Weights of a small transformer language model.
Size: width 160, 4.51M parameters.
Training: a variant of Muon for these matrices, 101M tokens, 12269 steps.
MLP neurons of a small language model. Each row is named by its layer, matrix (gate and up: input weights) and neuron, and shows model dimensions 0-159. Each number is 128 + 24 x the weight over its row's rms, rounded and kept within 0 to 255. Numbers have three digits each. A neuron's up and down rows have the sign that makes its largest values positive.
After each neuron's rows, "fires on" lists the tokens most often at its 100 highest values on Wikipedia text that the model never trained on.

L12.gate309:117112120123117135117098114132127144118118162142097131143138134089094179129182134088127116112106132142119075150140113141113068133147119149141117153145151136101129141113145099110146161131079092082165158108139133124111100150161154116131138134151119114083131083139116138087116122119140170116128061145131166141106123095121130138071149137147112107103143111115135140145135168089120095144115127072168105139124124058118122119137137107115159142103113130133096114140123187111087113129134110
L12.up309:090121146121138171127133111117092111126145124098115097153129137099087123216126138152113092142131123120157098197151089139141106134149139127119109136142109124145130133090136171106115133101155144141144063139113145067143132142129088137118095129106125091148126099097116085130111133108122142175108094160142102135118137128156099085121145104099112118124119131104156122123131147098098111158159139098112164126092124127149094122143162112126131151129111130136123149105087089130129107080085139
fires on: " r", " R", " sh", " dec", " H", " ch"

L5.gate3:158109148123154114129105114114148106139143126192112108151140123100143138172147166080111127159124137139106132119129093098131119127167126088143154149107133108095154148090140107116097123142132105136145089134158118111137112138149080165124130137065117117107149105137114135102148122113108090116085142106079169126096114117108099094178149130093116128162084150096183103142107146094132092121120104093104163097117113140164113136125134106129099153120084164125123151115145107100146133144127101
L5.up3:133126126129136113149110104142171084162170105153078162145108097092137120141149146098131097115130120110148120118115114104112120113143165077138083148107130144106169169080136086092121184132128112143158124088115131146149096152144032128115148114129134119100148094118111132109132155116107096091110138106119163103126116125120108102138158156094135142120078105130137117162114144127136087120120118110154137136108097111157107122136127134156130143111084098112113137120179140122115140130163113
fires on: " life", "I", " I", " there", "te", " It"

L12.gate222:107118141165099157159145123127124153088124134107093096057114108107121143170111097127147108094172159155148131200144142121101129149130148158135147157122137146121156100115146159076108136092104127125177133120096119144154096112156104127092094135143161101105117140129103131129128155134137119164133144157151122105138115125133121160113146123136111135105110117129148144144164137115082148118118125107150114116122155144089132128150138127156118136160113137049161112128111102073143096171125162
L12.up222:136139113127111165152088117131127130152138161144104131105138141093115120116157142094126129145130121114127152178173124140134111154101172112122142149116150134133151128101123116099096140128159149106126087118069128103102130181153118135125099128121132055141174106092116143150185136116150122172111141085137125112121087177145165105139151125124096136157105069121145162161116111132148153128174132103116137113120138115080133120154107130121113161113068100105136133099099131129131110094148128
fires on: " R", " bro", " r", " re", " st", "ro"

L9.gate24:117123149125185152085132124108139085118099107140154151135157146129101127127100158122117118155101134128090114127134168114134113117159063168099105205090121102118118146132162107145116145159126153150119144145090144126135128143124134135141120106144131091157115117137109127126128167137080133137145116118148108134086138148121141110079155133063139138145072146137135124141134103124155138136125115103175134152142153131130116150071101147112103143092094071120090106095160126113111120135102103
L9.up24:132089141128129152092127129115132133095131111146165161126162145108102118128196104137118130197135155138109085100137113098107119134106101180115098139130135095154120115156110107095141130112122131123114188114089171127131133139119127131150131084112142124085113148158130140103150098136120102125112096121096119113110122149124136119153174126116156138110107129110122138138154140170160087142163105154169116115137120171086123121130123074129133115150109081129173129106149110102123172185155139
fires on: "s", "is", "er", "h", " larg"

L7.gate83:099124138154172108129145137112081064166105166109133156141115170115118126128151115102111141118140105111138097147101090101121157112135120152150123103136154132102097139121142131118138135096136115091145141136100128122126131106143047118140137120126141160122092188150105174098148139123122147082092101157187133171130155090131138111119152147173134131075127180157141121129123141151083121142107161144117112096136110120135115150102125115181131149133151113091124117107141132130108131116133146
L7.up83:115119138114125100106180122121114093160076139127141110114106149088111139118158144122163129159143125128113122136098125138126138151115131129149104156129117133158118157103123137153124184127161146156143100126129178144134070123134155126106117101097106119178105175145180108153150145144175183130115125076145138139132111099180132142117133127140118174138175114129092143128132133128145142127135134073124133135111186151122133127123094135080172138118085127127180141116111092107120145161138133
fires on: " system", " organ", "gan", "pe", " Championship", "ense"

L12.gate237:120116123101132146119109146085124112104134090166107104149111125144139126122141138161115160117130134108132159125109074086121125124150120154098117108098150123112161177146120125117124074162091138105146109104099122136140118127154136126117116134141099135148167157117147156163168131091146152195133126114090125072107118129077112182168138151113149101122139151111124193098100124118132150158133115113120111148117131105176147143098126114128156121165116106089116147163130148154154158146084147
L12.up237:111099154147175105169138141066144119152126131131114104116137120093083114146136159114155160141123104147130116186148113096148121147141125175097119144135117089138112147108112136144168074130103145075180138134121130136137146095133142108120137113183159161163130150117102130134137127098143120146128113122088122098135130114116154139099138122097134125143095134123089157158138089121112137152148132153132121135120129140136106160133122151120060087155130147159146141165188148147133140192129113
fires on: "ou", "ll", "ac", "ay", "re", "out"

L3.gate18:127116099162109114143107082127124060103103119144110134108135113089131100113131133110109152143115127097126125121145129154113127140135153152112156085117140122158097144119131110126133107119093149120100120108082158101133107142104076101075100119123142123135120127152114122111124146138152143154127181124125141079134207121145090143172140126130138129114140131106111117167134152150086120116095122138116134149121136128174075138108086116178110118106160076149131083112086102118115089135137086
L3.up18:110169129103133096136109116137103125116104098103151142103131137096130110136147113127135156143099134125110106117150114148090127096143134137164138125086121087162108128143128123130120122051113096141113150168100145108175128130136112124104129096116131109127107148117130107116111094124114151120153160169150122131179190103152103147150121150169121116061160133092127172156111128169148146122124123130136139180145143111192120090132145151156103118091176120116132095116103124169143136145121102
fires on: " bl", " d", " Bl"

L5.gate2:142121080142134136108103140116106084183172096160124069116134093127111088165149116097120147090131102145094144131145133117085128141156149113118178121151152108139160123132112154121135136131101117143125155118093130143105096145153142105128138134146129128128094064154134163117163114110121094095110167146098110151108076115108141084163160118124143133139095156162139102099155121121121121109164156142104141110114131131127101150129113064124167137112137117104133145116090108079116131121104111
L5.up2:149087095174118162122120147112106146158154068134156109131115090146160127132162109129139132124139072137114124111134147105102135138132137112132158125145136118133172135151127152135115156129110109127102126088084114138098137133155114140138161130141134118112110103100121171127105143109117099059100148113084116133095088093107161098143146144106151158142159179124119111084156114151108116124163185145104150101082144126163125139141137070131138153121129112127147158108118107086096140123093125
fires on: " I", "I", " International", " public", "ational", " College"

L12.gate62:113201093112129116120171122107165090135156093152133108137095116144160140118130106124116117112136160143132155110117152121100182115125130166133137112119153131153090117111100146138134134171141108106118128155137134108142099069156126128101140174138108158117186146096080167117123141126131099108177139151111142130115149071075111124150132132146110095107092122129131111106119101131144129132145137146076150121133115129123130108142105156158095097076146076162137120108108095121112128131104134
L12.up62:167149110123101111153108107110092107123147134104149135086132149113134139121118081125127126144118097110132136083094113133141131140144109129156163116119148166120170136110163124162106153120128110160150099166126158109134117158113116182127138135180098127129120058111114142181123105128119104124078189137121089111161173119149155132164112110143128157154148095084156129155135159154081113142134134151127136121159134117145125134145109123141105115126106112127126165108159109174100168148153090
fires on: "u", "c", "b", "in", "d", "o"

L7.gate216:127127130080152133141148059133121115130104175172142118124127103128127101139172134080095114089144092117118129105083155153087118114162107130131160147128125101128119101131124134145155157130170162134113159161080153147131098108146091126139138100094150136150172162125168124137123122146123154088150131136105111087156126117130092102159144110122127107101132104064098098172158169081101106132142110137153116137105105148129126125145144116150114138138118123113104141116156121147161133137087099
L7.up216:163145145147158132149150118138099125117124110106094155127091070114109066138172109089122163105129117127136128094098110167079146137148120139108157159153157133135158125122094122121136127130127111121134134141103158146135082137086128140078156137092131186155143147116151119110139127160129136128141197171110145103131150080176136129158136115142114103097156109128145117163106126116111117124119147158156142114098138138142106077153128143116131130098113125086111091124174109161127135168133114
fires on: " bl", "l", " Bl", "per", "ate", " ph"

L12.gate73:130073129136077143163125131069132155126155146105100152128148097092101123129119134166129118104124121114142130127143148095103103128160114163103179114121186072105137159144101154131133131099079131133159147115117106105117141125138111136116141167176156069160094105100102132127139177111107126155142135137146092110134110135148129096116119127147104130116131108116167086101110147099122140119158118121094145150139099107112141106144124109135129129091092164160135074122137142147105081126107109
L12.up73:097101122083165115167079132156131113146085108134088091113127150126148108082142142124103152119128102154151121144140115130128123122139099131159126130132140154135126118103088160116125159125153129164150166095148135110161087140124086148178070116075136105118145136102149154139144142128160125121132146117113122140098102149144134151118115127144103112170150142134180128163106118140149140099099100104141114112160093139154112139092094101129135179125096130069167099160128094136153105121105150
fires on: " r", " R", " gr", " ro"

L2.gate43:166137148138092139141138153158092146114178142111121105105108147136165147114110122148157104167105117133124120130095127146092083131092153122162103148169115115134122118088153126150157140120134164193093146154116130162128101128126157133122118088166115134139122149090111130127116096140146130126097082124121128161117144131129155128119120149161152127110151179131091097127117115116116092119154162114144123077134088109127106094112160105124154152143139140087138116087108132193131118091111188
L2.up43:134128149131109159141128149151093147124138148121132081093129128132145136150113119153124118167105109134130118098108159152108106131104142136164120172170143120141105109088131096114128129126113148164096126131119115141157097129107148124110144092185110139129133131118124143098072068126131153113110121118131147149096160120151155111123130144134150147093148155109110108120142126076085105120141212112154120094127077112130099077132148111120160160121143122077144093101087146163128106109125175
fires on: "==\n\n", " ==\n\n", " ===\n\n", "===\n\n", ").\n\n"

L5.gate70:099108122130151141144131129137118140142144084112101135136132121132116081125143157090103106130139131157128144146091099153106131129177136108155120147142161104154109116102134122097097120100096128094140085153120108119152102097165102131139184143152121134138149135129129155123097129144103130098125128142171137142131112106117057084173129155129140108151136109075091171091113130153179111177129144124111099123114157134126100098144140161145115140147133082121149116109159083089100078131143100
L5.up70:136092151119108129117124094146114082112097130116139139143128123061132138161126127140139129120135120106132155126099144139082109117142141127166141119106162103090155158168104111159119160094125129138105151132146128135153112110153100148089155128126159114152144141138141141141117124164125148122107167155138144123109206123162116141137113070100120141125103123120119166126091119141141130121120126143168074127121125122098119105120193124135138126146153157144171121140139065205122084152104106
fires on: " bl", " Bl", " cl", " Cl", " p"

L7.gate184:148133132150152104100091113118133174130129105140128133152122066117111149139144098114175121123126098104145181122108126124142153132112104137153131095161170104148104144124164123183172111124143148164085147123166101096156121125113131133121101134121169110169108127144121135173102154157149106148140093120160146095140156131074165130122146091138142175194126139166122131108105109163113107110151119117122142098132149109148119128132104161119117109134152139091106160088164129145116134113113093
L7.up184:156141100145112107111053118092179132097139129109120166129145060126095148139122111147124149138137145086126196133139122104138152122119119159144139084153131150154124164139121155162119115118105150137096122147118144112101146207100098139111130150169142133120071137137121138156100151127129116126187148142139172106095162100103149132117117143146121146139118128164102142146125106155122138102161112152120156110088137094129096116149121114127110138126116138091127153121122133171121124115096147
fires on: " wh", "ans", "idd", "al", " high", " ft"

L12.gate289:116120169109168170152111125117150143125135154092133115137141144140101124143157140174155089118143133135098147139133116121140151115133171137119100144115136115116099121125133110107123175133151086100196095123058108103162085102101114076104129092146135117111086082120129133136109136137153112140132116108150095131093093140140115098125132152112101149082122111103110135084105144088134153153122173083129143145074132124102109102141150166115147120110152139111127107126181124142121114150116138
L12.up289:115119141113086176137160128100156094098126167105099126136157166150069153170145118144104179086144137109139096166175121094123144097100097125123106172155125138138136079122113086137137130158161161123090134101146150110158094098163125128090100103097110132171134147142131125130115143137108126154099140109115118132147116142110117123122164116088134148122135134130102173113113126127100170128131129108125109114119116127083129132185119110110119118124159119111142139165137146182098128104104162
fires on: " con", " l", " re", " ob", " st", " arr"

L3.gate290:109167155138142139084125099084119082153107126131125162081105113134088135134103119136148134135110148080112135128122125144149154117116111113134112140099121169131134090085117132158101135131147142118103127145125135115118120103153110148157142161113135133122149148121126127151165159088157172084146154140183166110132138163128170090137094164121144137109176141108123094113113124123124119143117153090138156065082163115133090141130099076115140166135141119150144139087156169140150113166117123
L3.up290:133119119121119109096115097095128113147130143128126160082085087139129151142087131128156150151115152097120132157126141099149151134101091099139125131159114173133181115092114124155122155146133133109151081143140133138167132103133106128169135153082154150159143148115144158156149129098152142122166133123184143119125157120131146091141108139074123159093114150145130118127127105101127132137150143164148165078103162125106080136098117067107157154127145122137154141119164181123128098151102144
fires on: " organ", "onom", "gan", " pol", " law", "hys"

L5.gate19:165154159158149128151188151174157131145124127155162118104104118158137146129129110163151157187151110142148153122114127174123131135105095147132106119094126195149113122103146137156148138072134097119153167144127115150137093084113136124102139110137117127132122156092114134138150170131170131155130103136103141148138151104125149099104095152128154122104159122148131137132117078148158089136101181145108123120131136117088161125094156144108156138107159164160136136132121148137101167145144159
L5.up19:138101134146143156148094159130104137130117095176125108123139173127165114163108099125140105165120173139152136100126113148125101134151169087118168114160139098108132115113151139094116135160119131122138115089136143152124064115127122081104147090155142125101161133146161128131107074158103122159138101146162133144111104167154093154121143148113115137128130129166119108123145144145115118111116139114161119105107075089144088100138137093106139144166127090119156136169164178147148088147123108
fires on: "===\n", "==\n\n", "===\n\n", " ===\n\n", " ===\n", " ==\n\n"

L13.gate224:073102092085113084107133074130145136180126129114142136153135103093121155125169109142140127087111163149133146157156173108073122129131121106136092085147150139095166123139127139166139110120143093123135156107117126137167123127098096135145129142105134129190142130109113129089135130100126132077163114093145138113109129103127153120118136109106074104140138110102141095160138162122151074087090131136148153139084156125130122110132142130151158091153145129113142126098127120102137140086131140
L13.up224:145141130148122120138142117141139122099104145121097156095127107100136116103136127098142174109127115126129126087136098103150154092079123136069185157106136132101155173120141126138106130099103162125123115154113132129126149142123074129114111088180124131097109179175124159180144155152125137108085165099105136139137137115100159161154155089122138087096122119131149131127101143147096124180093094186122110134111140107128118118117114125153170091126100156135139137122097121140129144143111155
fires on: " F", " O", "i", "ip", "b", "o"